Part of a small language model's weights.
Training: a variant of Muon for these matrices, 259M tokens.
MLP neurons of a small language model. Each row is named by its layer, matrix (down: output weights) and neuron, and shows model dimensions 80-175. Each number is 128 + 24 x the weight over its row's rms, rounded and kept within 0 to 255.
After each neuron's rows, "fires before" lists the tokens most often just after its 100 highest values on Wikipedia text that the model never trained on.

L2.down186 [131 115 138 150 154 155 133 147 145 110  96 142 135  87  88 165 149 137 141 116  99  94 133  84 103 144 136 136  76 134 119 129 136 148  69 103 127 156 152 124 104  98 132 130 116  94 134 113  92 118 114 110 106 100 147 123  99 155 134 155 125 117 120  84  89  97  93 110 132 123 145 142 140 149  98  88 119 153  91  91 133 129 133 172 160  67 109 145 135 148 129 178 134 145 120 136]
fires before: "\n", "\n\n", "=="

L4.down472 [145 154 143 173 118  90 118 158 129 105 129 116 114 156 107  87 162 138 148 161 146 120 152 145 118 151  97 168 113 131 165 128 136 117 103 118 139 135 126 107 109 127 136 122 145 141  94 144  92 122 121 105 171 148 138 144 115 173 117 127 169 148 103 170 127 117 112 135 110 141 122 144 110 111 152 156 138 109 144  86 128 200 115 121 147 140 144  81 153 126  98 143 129 105 142  96]
fires before: "\n\n", "ac", "ay", "\n", "a "

L2.down293 [141 120 128 157 138 114 155 126 112 180 116 145 127 131 155 146 113 134 149 142 111 138 148 126  93 113 146 139 136 123  93 113 102 157 108 136 127 135 105 112 115 133  83 104 168  95 111 172 100 115 105 101 168 102  89 137 128 131 104  96 151 128 100 125 132 118 121 126 120  85 111 103 147 122 103  79 123 102 132 123 177 100 136 133 177  99 115 129 103 145  94 126  93 111 121  92]
fires before: "==", "e ", "In ", "ed "

L11.down598 [101  88 146 134 109 172 106 144  64 113 138 124 116 168 103  79 151 103 102 115 126 141 138 159 115 167 178  80 114  60 119 136 162 133 126 119 114 111 122 158 116  63 118 142 112 121 135 140 127 162 135 116 127 101 119 106 112 118 131 185 101 116 128 125 139 116 130 116 109 147 104 114 131 129 126 119 159  88 123 153 103 156 147 120 124 143 116 132 130 154 122 110 110 107 170 137]
fires before: "er", "at", ". ", "on", "."

L8.down118 [136 115 125 156 105 116 134 153  89 148 162 129 159 104  98 162 103 120 138 110 197 112 151 139 151 143 139 169 158 162  84 143 140 131 118 163 105 131 157 172 180 168 127 119 129  85 127 146 157 106 119 113 120 148 113  85  99 134 181 123 133 131 137 135 126 104 107 123 135 141 121 139 115 149 118 139 145 138 137 165 160 131 145 150 139 161 141 136 133 110 192  83 130 133 150 124]
fires before: " ", "n", "n ", "er ", "s "

L8.down304 [161  88 164 113 133 143 145 151 129 138 140 118 127 115 127 150 117 134 115 125 119 141 153 112 127  96 156 139 143 162 114 166  72 138 115 143  64 121 157 120 116 150 106 121 131 109 147 137 155 154 128 123 140 173  85  93 150 143 120 127 132 158 131  89  97  95 150 177 154 113  65 158  67 129  92 113 127  85 103 152 120 128 170 163 105 129 143 156  89 116 130 151 168 140 136 163]
fires before: "e ", "l", "ed ", "ar", "in", "e"

L11.down7 [146 141 117 129 169 126  85 105 123 105 115 114 167 105 143 107 137 180 100 137 122 110 146 104 117 104 160 142 102 123 116 156  97 171 116 128 126 159 152  96 138 123 162 137 151 141 112 124 163 128 119 107 124 137 122 127 117 101 142  90 134 114 130 110 103 143 181 107 114  96  91 141 171 138  65 124 124 108 132 150 150 145 111 117 126  83 108 185 127 127 158 139 167 100 132 140]
fires before: " ", "s", "cl", "fr", "an ", "to "

L2.down567 [106 129 122 109 151 148 139 124 141 149 145 104 138 116 117  87 134 124 105 108  88 118 137 141 121 146 147 181 130 141 134 131 131 117 173 104 109 112 160 167 109 125 116 140 110 112 129 180 138 157  88 151 136 144 135  99 169 122  95 140 150 103 115 132 116 114  94 103 129  60 103 101 112 114  91 144 108 149 120 113 102 120 139 124 138 144 171 163 104 177  81 115 136 204 110 143]
fires before: "| ", "ed ", "b", "|"

L6.down459 [ 95 153 115 121 136 132 129 159 137 141 136 114 116 103  97 121 101 143 120 151  91  63 159 139 170 125 172 108 176 155 162  99 155 131 141  97 153 132 136 156 134 151 151 122 150 100 141 108 118 131 104 155 157 123 102 140 162 122 107 109 130 138 130 138 171 147 111 101 147 140 127 156 100 143 153 109 117 113 133 132 156 111 132 104 157 133  88  99 138 145 109 149 153 148 139  97]
fires before: "s", "d ", "p", "or", "v"

L11.down479 [ 86 158 112 149 134 151 164  95 130  94 104 152 126 107 133 146  95 116 147 120 124 139 135 108 131 179 146 134 114 132 103  97 186 133 104 124  82 149 140 126  94 121 114 116 130 120 134 110 141 117 113 120  84  89 109 134 116 112  97 138 157 151 131 125  69 131 157 150 163 143 114 134 120 108 126 147 110  61 148 159 119 121 142 145 131 124 125 173 143 126 125 123 126 107 143 108]
fires before: "e ", "en ", "for", "h", "ing ", "il"

L7.down459 [116 154 173 165 111  90 182  92  94  97 107 145 115 146 121 150 118  97 100 157 113 113 131  91 172  95 112 122 132 132 150 173 127 108 102 120 136 119 140 117 113 166 116 100 138 135 132 125 113 123  99 146 124 174 123 141  96 131 115  98 155 134  84 111 135 118 125 137 127 121 140 139 101 133 134 139 110 135 143 115 122 127  75 118 126 148 159 112 141 107 148 136 135 132  74  91]
fires before: "ir ", "y ", "e", "i", "us", "ad"

L3.down389 [167 131 144 130 148 115 152 194 143 106 111 129 109 147 119  99 153 124 150 177 111 117 106 104  84 112 114 131 152 131 122 149 102 101 129  92  97 100 115 107 141 136 153 131 107 160 152 136 107 126 174  81 139 127 169 123 144 129 133 161 119 142 153 133 105 165 143 137 144 158 145 130 132 178  61  93 155 110 144 118 128 111  66 100 140 130 102 113 160 113  93 134 157 155 159 155]
fires before: "\n\n", "\n", ". ", "an "

L9.down515 [ 97 117 147 136 136 129  99 146  96 103 160 116 117 122 116 167  92 134 134 165 110 124 133 162 145 114 114 108 117 112 186 128 154 133 157 187 108 137  63 124 136 119 165 120 186  98 113  94 178 138 210 116 102 108 137 180 131 126 142 112 116  95 137 144 101 121 130 123 118 141 112 105 126 137 157 117 129 106 121 112 163 153 137 125 121 127 115 133 117  84 163 130  76 118 124 116]
fires before: "t ", "u", "t", "er", "g", "ing "

L4.down203 [158 127 160 151 107 135 137 128 132 120 106  85 149 127 129 149 172  87 121 168 150 131 158 131 145  72 150 151  99 129 144 135 136  87 112 105 123 138  99 112 149 144 120 148 128 117  93  93 177 155  86 156 140 142 103 129 145 129 137 134 132 159 137 139  89  71 160 127 138 105 138 169 149 149 141 114 127 159 105 107 143 125 134  99  98 129 168 117 125 129 100 141 139 112 123 174]
fires before: "or", "ab", "er", "|", ", ", "er "

L11.down572 [128 138 130 151 123  76 164 187 122 113 100  93 141 119 155 136 129 163  99 111 111 150 158 186 139 140 161 104 126 136  93 120 132  79 121 126 107 105 150 144 124 131 159 119  95 138 116 117 159 146 145 141 105 133  77 151 140 159 136 154  86  78 115 124 119 169 133 103 149 108 123 150 181 109 119 158  67 129  82 118 154 135 104 160 114 112  86 137  88 132 155 129 110 140 130 119]
fires before: "e ", "in ", "the ", "on "

L3.down192 [126 130 167 123 118 127 154 132 197  90 169 108 135 154 144 119 123 131 137 146 166 151 118  94 117 148 116 162 147 151  85 108 129 154 145 135  95 112 148 135 109 134  56  90 162 140  87 136  83 130 148 133 117 125 124 159 129 142 120 157 174 165 131 119  87 162 160 114 139 127 156 176  90 153 136 153 103 135 130  99 135  97 123 115 111 115  89 134 135 134 125  97 143 147 108  92]
fires before: "g", "for", "am ", "en ", "am", "h"

L7.down561 [119 145 148 120 124 107 104 153 151 136 128 148 132 109 119 174 114  98 136 135 103  92 178 111 159 140 136 129 132 124 105 138 161  90 110 151 128 156 149 141 137 193 108 140 133 178 100 114 136 100  83 158  93 126 113 133 128 120 127  97  83  96 149  89 138 117 144 166 124 103 106 107 120 130 136 118 115 118 130 102 108 156 126 136 116 121  96 168 113 129  69 128 152 112 133 142]
fires before: "the ", "ed ", "ic", "as ", "ul"

L8.down170 [127 122 110  83  83  89 120 150 127 124 169 103 159 136  78 150 109 170 119 137 161 118 130 129 135 175 114 102  82 156 128 106 169 104 142 117 145 120 130 148 153  99 133 148 147 121 105 124 127 161 126 167 144 132 110 156 121 138 172 119 117 168 138  79 152 127 150 133 106  88 104 139 142 166 117 149 125 122 110 179 129  87 102 114 178 112 141  79 112 113 131 114 117 124 139 116]
fires before: "al ", "s", "le ", "s ", "g", "le"

L2.down247 [115 131 167 187 105 156 131 132 113 158 140 134 106 114 154 187 171 119 134  94 104 111  85 169 148 166 128 129 143 132 164 126 145 137 123 125 131 147 105 136 116 123 132  91 136 174 109 103 165 102 125 155 126  89 129 124 135 134 100 115 101 145 124 131  97 163 130 127 130 141 129 112 122  84 125 128  76  89 123 105 141 107 114 107 178 139  90 132  86 125 107 164 151 174 106 113]
fires before: "ic", "of ", "ag", "u", "am"

L11.down728 [128 100 133 152 165 130 174 153  91 154 107 130 132 149 115 135 147 107 147  91 112 114 161  98 123 106 170 100 130 101 124 172 159 127 117 128 135 138 151  98 123  88  85 139  97 161 123 141 183 131 154 158 148 135 157 163 130 122 139 114  91 130 144 132 111 144 107 112 157 149 115 164 169 130 107 113 136  76 138 118  95 139 117 121  85 123  99 108 165 117 164 142 135 114 139 125]
fires before: "\n\n", "ted ", "ed ", "\n", "t", "the "

L4.down648 [149 131 162 139 130 147 109 185 122 110 140  84 145 132 132 174 103 133 157 127 130 113 133  91 129 145  88 143 145  92 130 104  91 174 149 107 140 125 127 118 116 123  88 148  83 110 136  94 145 148 139 124  97 117 123  76  99 136 154 119 123 126 104 126 132 138 129 167  93 141 150  88 136 127 138 165 167 117 112 131 134 128 117 158 118 185 111 145 139 105 168 116 139 164 135 140]
fires before: "s ", " ", "=="

L7.down168 [102 176 107 143  85 121 105 141 150  76 137 151 135 106 164 125 148  89 122 201 117 124 162  93 123 127 123 124 117  78 120 162 166 101 115 134 132 148 139 131 117 134  83 139 162  84 154 133 102 116 124  96 101  87  97 173 123 117 101 135 135 112 138 165 166 139  82 114 159  79 166 179 138 133 118 119 189 113 118 102 130 128 110 114 119 119 114 131 142 153  99 123 124 157 154 111]
fires before: "h", "u", "ad", "d", "re", "er"

L11.down288 [117 122 110 148  86 116 115 105 125 128 134 175  89 133 170 161 159 129 106 110 194 162 131 142 129 133 116 141 111  88 154 118 128 146 143 121 138 177 105 146 123 113 101 163 117  98 151 110 147 126  89 155 147 131  95  96 154 110 109  92 136 104 110 139 123 137  89 115 137 114 129 110  69 137 133 148 117 160  98 139 191 106 152  98 117 128 146 136 131 179 132 134 108 105 109 153]
fires before: "ent ", "ent", "tic", "m", "en", "er "

L7.down211 [ 97 171 130  99 128 118 133 173  92 151 130 120 174 141  85 110 109 124  78 119 135 124 171 115 135 120  95 159 124 137 147  87 116 119 120 101 114 130 129 147 135 117 148  99 123 139 146 178 126 163 153 136 141 140 102 108 114 131 153  96 129 121 183 145  84 160 106 125  88 129 122 129 170 100 136 137 142 113  95 151 142 126  98  86 175 111 153 172 128 122 201 123 137  93 141  97]
fires before: "s ", "ve ", "v", "ent", "t ", "ion "

L6.down509 [138  86 131 136 110 134 149 130  91 146 102 139 104 107 183 142 154 100 133 129 145 129  87 136 115 124 122 119 118 112 154 167 125 145 131  86 112 135 120  99 125  86 106 139 103 127 145 112 157 134 180 120 157  83 143 151 158 133 123 122 115 149 128 120 187 120 108 151 150  99 125 122 161 125  88  87 120 147 127 145 157 109  99  92  85 142 122 133 203 122 129 106 127 134 122 140]
fires before: "il ", "r", "ember ", "J"

L9.down273 [ 90 130 133 124 123  95 135 103 165 157 156 114 106 135 132  94 136 118  91 140 125 158 111 134 156 129 162  99 153 100 126 125 122 105 108 157 100 105 104 132 171 109 137 138  98 134 119 142 132 108 116  97 128  98 117 178 130 122 111 141  98 133 135 136 141 130 129 146 185 157 147 142 126 111 131 122 167 141  96 179 139 106  80 135  90 145 130 162 118 180 138  81 149 108  89 116]
fires before: "al ", "y ", "y", "s ", " ", "d"

L7.down761 [171  99 156  87 172 139  76 156 155  72 111 113 183 113 110 137 124 126 144  88 165  99 123 112 148  91 115 151 141  89 112 146 134 140  76 130 116 110 133 149 145 139 125 148 123  90 160 115 128 134 124 168 119 143 156  89 143 164 128 168 147 112 132 133 173  81 122 138 146 124  92 144 149 144  97 134 119 115 157 156 148 123 154 135 173 138 147 138  99 131  86 128 143 173  86 170]
fires before: "ed ", "e ", "b", "ing ", "t ", "ing"

L11.down731 [119 122 144 114 146 131 126 123 113 160 118 160 115 146 152 134 124 133 125 141  85 145 165 142 138 172 148 111 127 117 103 150 122 178 110 170 148 109 109 140  91 146  83 117 107 123 130 136 129 122 127  92  91  71 136 126 126 184  91 130 158 121 100 115 115 147 131 121 141 155 119 115  95 107 121 170 129 141 140 113 173 167 109 116 111 103 103 196 123 151 147 119 139  89  94 137]
fires before: "man", "ing ", "s ", "al ", "ul", "l "

L9.down80 [134 101 106 142 122 144 116  88 114  97 151 151 121 105 172 147 132 137 169 114 110 166 101 146  92 140 171 113  67 123 145 132 120 125 141 134 134 152 128 125 159  65  90 120 130 141  92 179 121 115 141 121 110 117  94 125 136 129 102 127 154 128  85 130 137 150 120 134 131 123 110 146 115 110 103 138 140 129 128 130  94 145 135 135 102 120 127 116 129 121 162 107 142 103 130 100]
fires before: "er", "an ", "r", "h", "in", "oug"

L11.down408 [105  85 136 115 129 141 112 146 153 150 184  99 116  78  74 110 114 111 125 136 173 116 177 145 155 124 111  84 142 107 139 137 122 128 121 123 145 121 162 130 125  85 181 146 108 137 130 161 175 146 112 125 124 128 133  91 102 170 136 126 142 151 147  80 155  97 167 167 123 131  66 154  71 180 137 156 111 111 121 110 154 110 127 121 112 150 113 197  96 140 134 130 134 130 169 136]
fires before: "al ", "al", "s ", "n", "ary "

L9.down679 [132 113 146 130 144 129 171 175 123  89 108  89 137 144 152 132 159 118 118 123 120 140 128 135 112 143 121 174 130 161 125 132 122 190 123 142 134 138 143 137 175 102 103 125 109 117 110  87 145 117 109 144 142 145 121 136  93 132 195  92 139 141 121 173 109 135 146 169 153 136 111  93 130 139 120 139 152 131 100 154 121  89 131 203 162 148 126  95 105 115 144 137 130 105 123 113]
fires before: "e ", "t ", " ", "i"

L8.down750 [129 103 152 126 110 171 139  99 125 146 141 141 146 128 132 115 151 100  94 109  95 142 128 144 120 137 168 159 140 160 135 122 110 117 129 130 131 111 105 153  92 135 159  84 105 118 115 150 168 106 146 144 146 124 142  84  77 104  92  88 118 150 146 134 118 160 181 127 148 131 152 122  98 148 118 132 146 138 133 124 137  91 109 123 144 114 139 149  78 104 138 130 136  89  83 164]
fires before: "ot ", "am", "own ", "ot", "ow ", "ic"

L3.down164 [130  73 126 172  89  97 145 137 115  99 166 101 100 113 126 126 133 154 103 157 123 143  88 116 137 154 141 122 128  72 101 116 115 204 144 154  97  98 138 150 128  74 116 163 104  93 148 135 147 146 166 133 128 119 129 109 143 163 121 170 122  63 125 137 108 133 122 155 127 101  98  94 132 121 144 138 146  97 120 133 139  98 124  97  98 144 107 178 154 152 150 105 154 125 132 168]
fires before: "|", "a ", "m", "x", "g", "an "

L8.down202 [ 89 155 121 120 146 121 120 123 156 151 119 113 136 144 141 124 121  98 119 117 141 153  98 101  93 130 182 154 160 141 149  46 169 124 103 130  93 121 136 108 100 140 192 121 126  96 139 113 146 118 121  98 110 165 104 156 148 102 173 147 114 108 109 100 120  77 127 149 126 107 121 153 167 149 142 111 140 112 141 144 130 138 105 153 124 178 157 181 121 149  94 154 121 126 139 147]
fires before: "in ", "to ", "of ", "for ", "and ", "as "

L8.down411 [116 128 133 156 175 136 131 131  89 122  94 147  68 123  71 147 107 126 132 161 149 120 157 172 170 164 112 143 163 153 162 128 171 114 110 140 132 113 184 145 103 111  95 172 146 146 117 167 147 119 116 126 141 110 122  96 137 113 141 151 108 119 115 102 137 117 106 117 114 133 115 119 167 146 154 156 169 140 135 103 107 149  64 122 103 100 114 109 162  94 133 102 153 106 154 124]
fires before: "\n", "\n\n", "of ", "s", "and "

L7.down21 [148 165 101 136 143 119 110  99 101 172 129 161  99 116 114 185 147  99 138 101 118 120 175 128 121 136 164 103 145 106 119 103 100 107 150 122 125 103  76 125  98 139 114 102 118 107  92 178 156 106 136 118 120 124 128 128 130 131 127 132 127 101 131 123 172 101 113 150 100 149  82 104 124 161 111 101 138 114 144 139 163 146 123  96 157 122 105 135 147 147  71 118 157 149 121 136]
fires before: "ed ", "ing ", "e ", "ing", "t ", "er "

L11.down550 [127 130 157 152 119 149  90 162 126 173  72  96 101 114 116 122 107 109 125 141  94 154 159 139 143  93 111 133 151 161 164 122  94 107 121 142  83 138 136 133 130 125 158 108 110 152 113 116 159 144 126  87  78 155 129 116 102 129 134 137  91 116 148 131  83  76 130 139 152 115  73 122 113 119 100 148 113 129 134 122 117 146  80 154 125 155 104 151 102 121  96 100 126 143 115 138]
fires before: "in ", "on ", "on", "and "

L11.down353 [124 155 110 133 130 164 119  76 126 107 143 145  87 129 161 119 136  97  91 119 143 148 155 153 122 119 145 103  96  97 111 123 129 131 130 123  99 145 158 138 138 113 112 154 137 191 123  96 137 141 151 112 120 154  64 141 156 126 161 173 149 112 114 132 141 121  79 108  81 139 137 120 141 150 104  88 156 117 156 103 124 140 168  93 115  69 126 119 119 151 161 125 111 136 142 127]
fires before: "er", "r", "er ", "t", "n", "ers "

L8.down193 [104 156 111 123 136 137  85 177 150 132  83 130 157 119 135 161 114 143 121 148  86 131 147 150 129 143 135  89 163  99 148 133 156 129 165 188 108 107 124 137 159 135  86 104 161 124 127 115 143 120 174 120 121 144 149 125 150  97 148 132 121 104  69 128 119 150 129 129 111 130 145 117 159 112 105 149 108 108 179  80  84  57 130 142 112 112 107 122 128 186 138 110 109 149 127 137]
fires before: "d ", "er", "ing ", "b", "-", "of "

L3.down386 [127 124 137 145 155 130 168 131 123 117 112 130  89 115  87 103 146  88  93 131 148 147 133  89 178  98 164 119 133 146 144 122 146 157 139 146 127 108 133 152 133  86  61 125 137 164 118  98 142  74 145 138 138 138 135 150 168 164 145 112 136 163 142 125 133 146 136 168 129 114 122 124 137 112 104 151 146  96 130 132 144 134 116 148  94 151 120 154 114 174 124 105 109 141 110 121]
fires before: "\n\n", "\n"

L6.down596 [114  99 114 149 121 103 133 147  95 124 124 134 152 119 114 101 131 102 116  95 138 146  97  69 146 136  87 122 128  93 119 124 141 148 142 151 106 135 118 127  64  75 113 113 109 113 160 131 135 146 165 171 137 113  91  96  77 114 175 160 126  96 125 132 142  88  97 129  88 122 166 131 119 128 138 136 118 134 158 137 123 179 127 144 116 136 144 173 171 135 131 123 131 101 141 141]
fires before: "ber ", "m", "er", "g", "at", "b"

L11.down600 [138 124 142  92 135 125  99 131 128 134 149 151 127 102 125 105 113 144 122 101 120 117 123 131 103 155 171 138 128 155 126  87 133 103 127 153  87 154 172 167 175  70 153 125 136 134 103 147 129 121 122 161 120 156 147 176 157  63 122 123 118  94 161 112 156 162 111  85 143  92 130 160 125 142 118 134  91 144 147 104 142 105 110 127 121 121  85 153 173 112 122 123 149 140 129 148]
fires before: "ing ", "e ", "s", "v", "p"

L9.down55 [157 142 128  91 131 111 117 109 117 100 124  88 121 109 114 144 114 113 111 121 128 154 108  90  90 164 158 130  94 118 126 108 131  92 113 128 134 148 121 177 151 127 135 152  93 156 127 112 164 147 132 145 141 143 106 133 137 100 117 104 149 108 124  97 119 143 140 152 128 129 169 120 132  94 157  99 136 105 120 111 123 157 100  92 125 156 133 135 151 104 169  90 148 177 106 137]
fires before: "ed ", "ing ", "es ", "e", "e ", "ri"

L11.down628 [162  86 141 161 101  86 192 130 108 117 100  99 125  97 110 110 104  87 120 112 168 106 138 114 155 135 169 141 146 142  94 129 110 100 129 115 116 150 135 134 129  65 116 159 117 152  96 126 152 135 141  91 107 163 128 144 157 133 118 119 133 138 113 161 120 115 116 106 120 133  99 105 104 114 122 139 149 156 139 152 160 134 102 105 152 136 139  85 141  71 137 133 182 127 108 109]
fires before: "e ", "ed ", "ing ", "on", "es ", "e"

L11.down98 [171  95 124 138 152 121 125 114 104 119 127 139 130 141 152 161 112 125 139 123 100 121 108  95 131 130 136 106 132 154 104 105 182 126 136 132 164 114 178 145 135 133  86 125 143 144 119 133 128 176 136 111  85  75 104 151 160 122 109  81 125 138 134 120 102 108 149 122 135 156 114 116 115 117 133 174 103 156 117  69 128 156 152 112 107  82 103 189 137 137 128 125 113 101 139 109]
fires before: "ing ", "ab", "ed "

L7.down714 [134 163 143 144  82  80 138  98 127 139 153 131 118 133 108 138 143  80 135 153 136 127 135  61 120  73 137 128 119 162 135 116 110  92  91 136 141 124 144 161 160 173 100 136  94 107 169 139 133 106 123 132 118 147 141 115 133 136 118  96 133  79  98 161 164 146  85 100 116 111 130 114 148 140 108  92 115 147 138 133 112 125 158 137 152 131 133  87 109 126 141 126 119 109 176 108]
fires before: "en ", "y ", "t ", "y", "i", ", "

L6.down742 [169 139 132 104 136 152 175 139 154 117 159 142 151 126 133 163 129 149  97 109 137 105 119 111 135 158 132 158 146 154 163  62 123  98 108 104 146 145 106 138 167 120 121 102 128 117 121 170  98 142 196 163 118 105 128 141 166 116 123 135 124 160 193 161 124 130 135 168 128 124 151  86 140 114 121 115 112 110 105 136 127 106 143 106  79 119 134 180 132 115 171 111 142 108 121 136]
fires before: "s ", " ", "ing "

L7.down487 [124 128 125 127 139 116 112 146 151 110 132 123 132 132 150  97 126 121 129 174 115 100 140 115 116 129 157 100 142 154 120 122 116 132 133 104 102 160 136 155  94 101 118 151 157 123 125 141 133 169 121 126 139 143  97  88 143 131 111  81 141 215 137  86  96 109 112 134 153 154 107 118 131 109 158 144 109 114  95  78 117 130  94  99 152 109 124 145  96 135  90 140 145 106  87 129]
fires before: "v", "k", "t ", "st", "ed ", "g"

L11.down110 [128 109 132 158 112 103 110 124 130 100  96 153 145 106 146  86 103 132 117 131 101 111 128  88 137 121 143 114 153 125 163 146 155 150 138 111 116 118 130 178 157 153 137 203 178 144  93  99 138 117 139 143 162 144 133 125 127  51 129 133  94 128  84 130 128 164 118 133 154 172  91 123 129 102 121 126 126  96  97 154 148 145 135 128 126 110 102 181 118  64 138 153  78 103 140 132]
fires before: "t ", "I", " ", "s", "ts ", "s "

L4.down16 [121 136 122 176 110 159 132 151 120 133 130 132  84  98  81 108 120 144  98 121 122 120 110 140 115 104 107 134 124 118 118 120 149 108  92 148  95 155 100  91 158  90 117 110 129  87 110 137  78 125 126 139 113 125 149 111 154 127 125 159 135 125 109 114 132 169 140 140  79 130 149  95 117 115 143 134 145  48 107 118 187 132 180 121 118 149 110 154 120 158 167 135 123 143 152 128]
fires before: "a ", "an ", "the ", "S", "R", "T"

L11.down284 [108 104 138 123  92 108 113 141 115 157 143 131 132 125 147 134 129  96 132 132 106 137 110 131 143 171 148 177 120 128 106 127 126 102 103 137 115 124 157 124 149 117 131 148 126  85 158 118 140 122 142 108 130  78 136 158 155 115 104 117 123  85 124  79 114 135 118 122 128 136 120  84 158 183 146 133 161 131 145 148 133 146 116 155  75 206 123 149 100 133 129 132 104 100 123 102]
fires before: "i", "n", "y", "ul", "un", "y "

L2.down335 [196  94 156 115 128 111 128  95  90 142 162 162 143 158 141 111 125 116 140 116 140 155 131 118 128 114 114 146 163 147 177 127 140 168 121 169 104 145 137 115  93 149 111 127 111 124 120  81 147 137 148 143 138 148 136 108 127 159 152 125  59 165 128 121 140 130 122 117 132  92 140 137 161 106 113 103  94 148  79 150 145 133 134 111  91 125 152 151 135 128 103  97 119 154 163 130]
fires before: "il ", "us", "r", "t", "ember ", "u"

L11.down276 [ 91 110 119 165 105 142 102 131 114 117  58 164 134 142 116 150 139 111 115 104 161 116 174 112 111  88 144 133 141  95 142 136 165  85 148 123 108 153 152 154 121 100 102 133 111 142  93 140 120 153 103 100  88 165  86 145 143 158 149 131 172 142 103 133 179 129 104 113 149  87  90 176 140 133 123 139 133 144  97 136 138 102 140 115  51  83 129  85 139 160 151 135 128 105 140 139]
fires before: "m", "er", "e "

L11.down300 [134 136 133  54 169  90 100  98 146 146 109 109 166 148 141 121 165 104 142 110 113 115 149 138 145 158 136  80 138 120 108 155 151 146 118 128  93 155 120 117  93  91 133 130 101 138 109 152 164 160 137 123 102 139 123 146 150 133 159 132 110 114 122  98 137 138 164 148 136  94  96 167 115 145  82 110 109  80 124 123 140 131 100 136 104 188 109 125 101 116 105  89 176 127 158 123]
fires before: "al ", "al", "ally ", "s "

L6.down358 [175 149 122 111  71 115 109 146  95  60 151 165 136 125 132 128 168 133 130  98 109 100 142 108 101 124  90 141 110  96 133 115 146  98 147 120  88 131 139 125 148 120 110 105 132 118 114 108 139 118 139 125 103 170 142 114 192 139 133 116 142 136 154 128 128 131 152 111 124 123 138  94 106 144 174 146 145  81 131 123 150 162 126 142  76 127 134 112 111 157 128 124 184 147 174 104]
fires before: "a ", "an ", "the ", "re"

L11.down349 [178 121 136 103 142  93 165 164  89 121 134 137 102 130 151 146 137 100 110 139 112 128  85 125 164 147 143 117 133 107 105 121 106 106 135 162 177  89 121 160 121 166 115 146 130 177 130 130 136 124 120  95 145 106  93 160 122 128 150 133  89  78 176  81 115 118  86 158 112 142 141 110 145 134 109  88 165 116 128 111 152  83 127  78 104 135 115 133 149 118 111 109 113 133 125 126]
fires before: "\n\n", "I", "The ", "\n"

L3.down324 [144 131 138 178 131 160 162 143 131 131 101 124 144 123 122 123 176  89 171 146 101  96 124 126 125 179 142 130 126 127 141 144 132 155 125 107 131 126 147 111 164  85 157 103 117 122  92 109 119  96 140 157 107 101 133  93 145 102 105 159 133 165 145 122 131  94  96 114  89 106 153 166 145 125 116 134  83 146 141 131 147 113 125 143 160  85 139  89 169 141  94 133 134 161 121 151]
fires before: "\n", "\n\n", "- ", "200", "=="

L2.down57 [139  98 130 122  94 163 122 164 148 171  80 113 142 118 139 130 127 130 124 102 141 128 150 125 112 119 101 116 106 167 138 130 124 146  74 136 131  89 110  89 122 137 127  98 120 153 155 107  99 146  99 168 137  97 103 175 138 134 123 112 141 130 154 136 138 190 131 122 146 136 121 132 116 146 129 141 113 156 117 106 142 108 112 117 137  75 128 109 175  98  93 132  83 127 141 158]
fires before: "| ", "- ", "G", "P", "N", "Par"

L7.down579 [142 153 114 136 106  98 132 151 153 122 146 113 161 127 147 121 106  64 107 138  74 156  91 127 157 146 147 164 149 130  93 175 118 121 181  99 113 138  68 145  89 124 135 116  99 136 131  84 141 156 136  90 125 131 160 114 123  62 164 104 116 134 104  93 144 116 117 131 156 130 134 111 107 117  91 143 156 148 131  90 121 173  83 143 149 125 158 105 132 122 132 144 151  95 110 114]
fires before: "e ", "st ", "ing ", "em"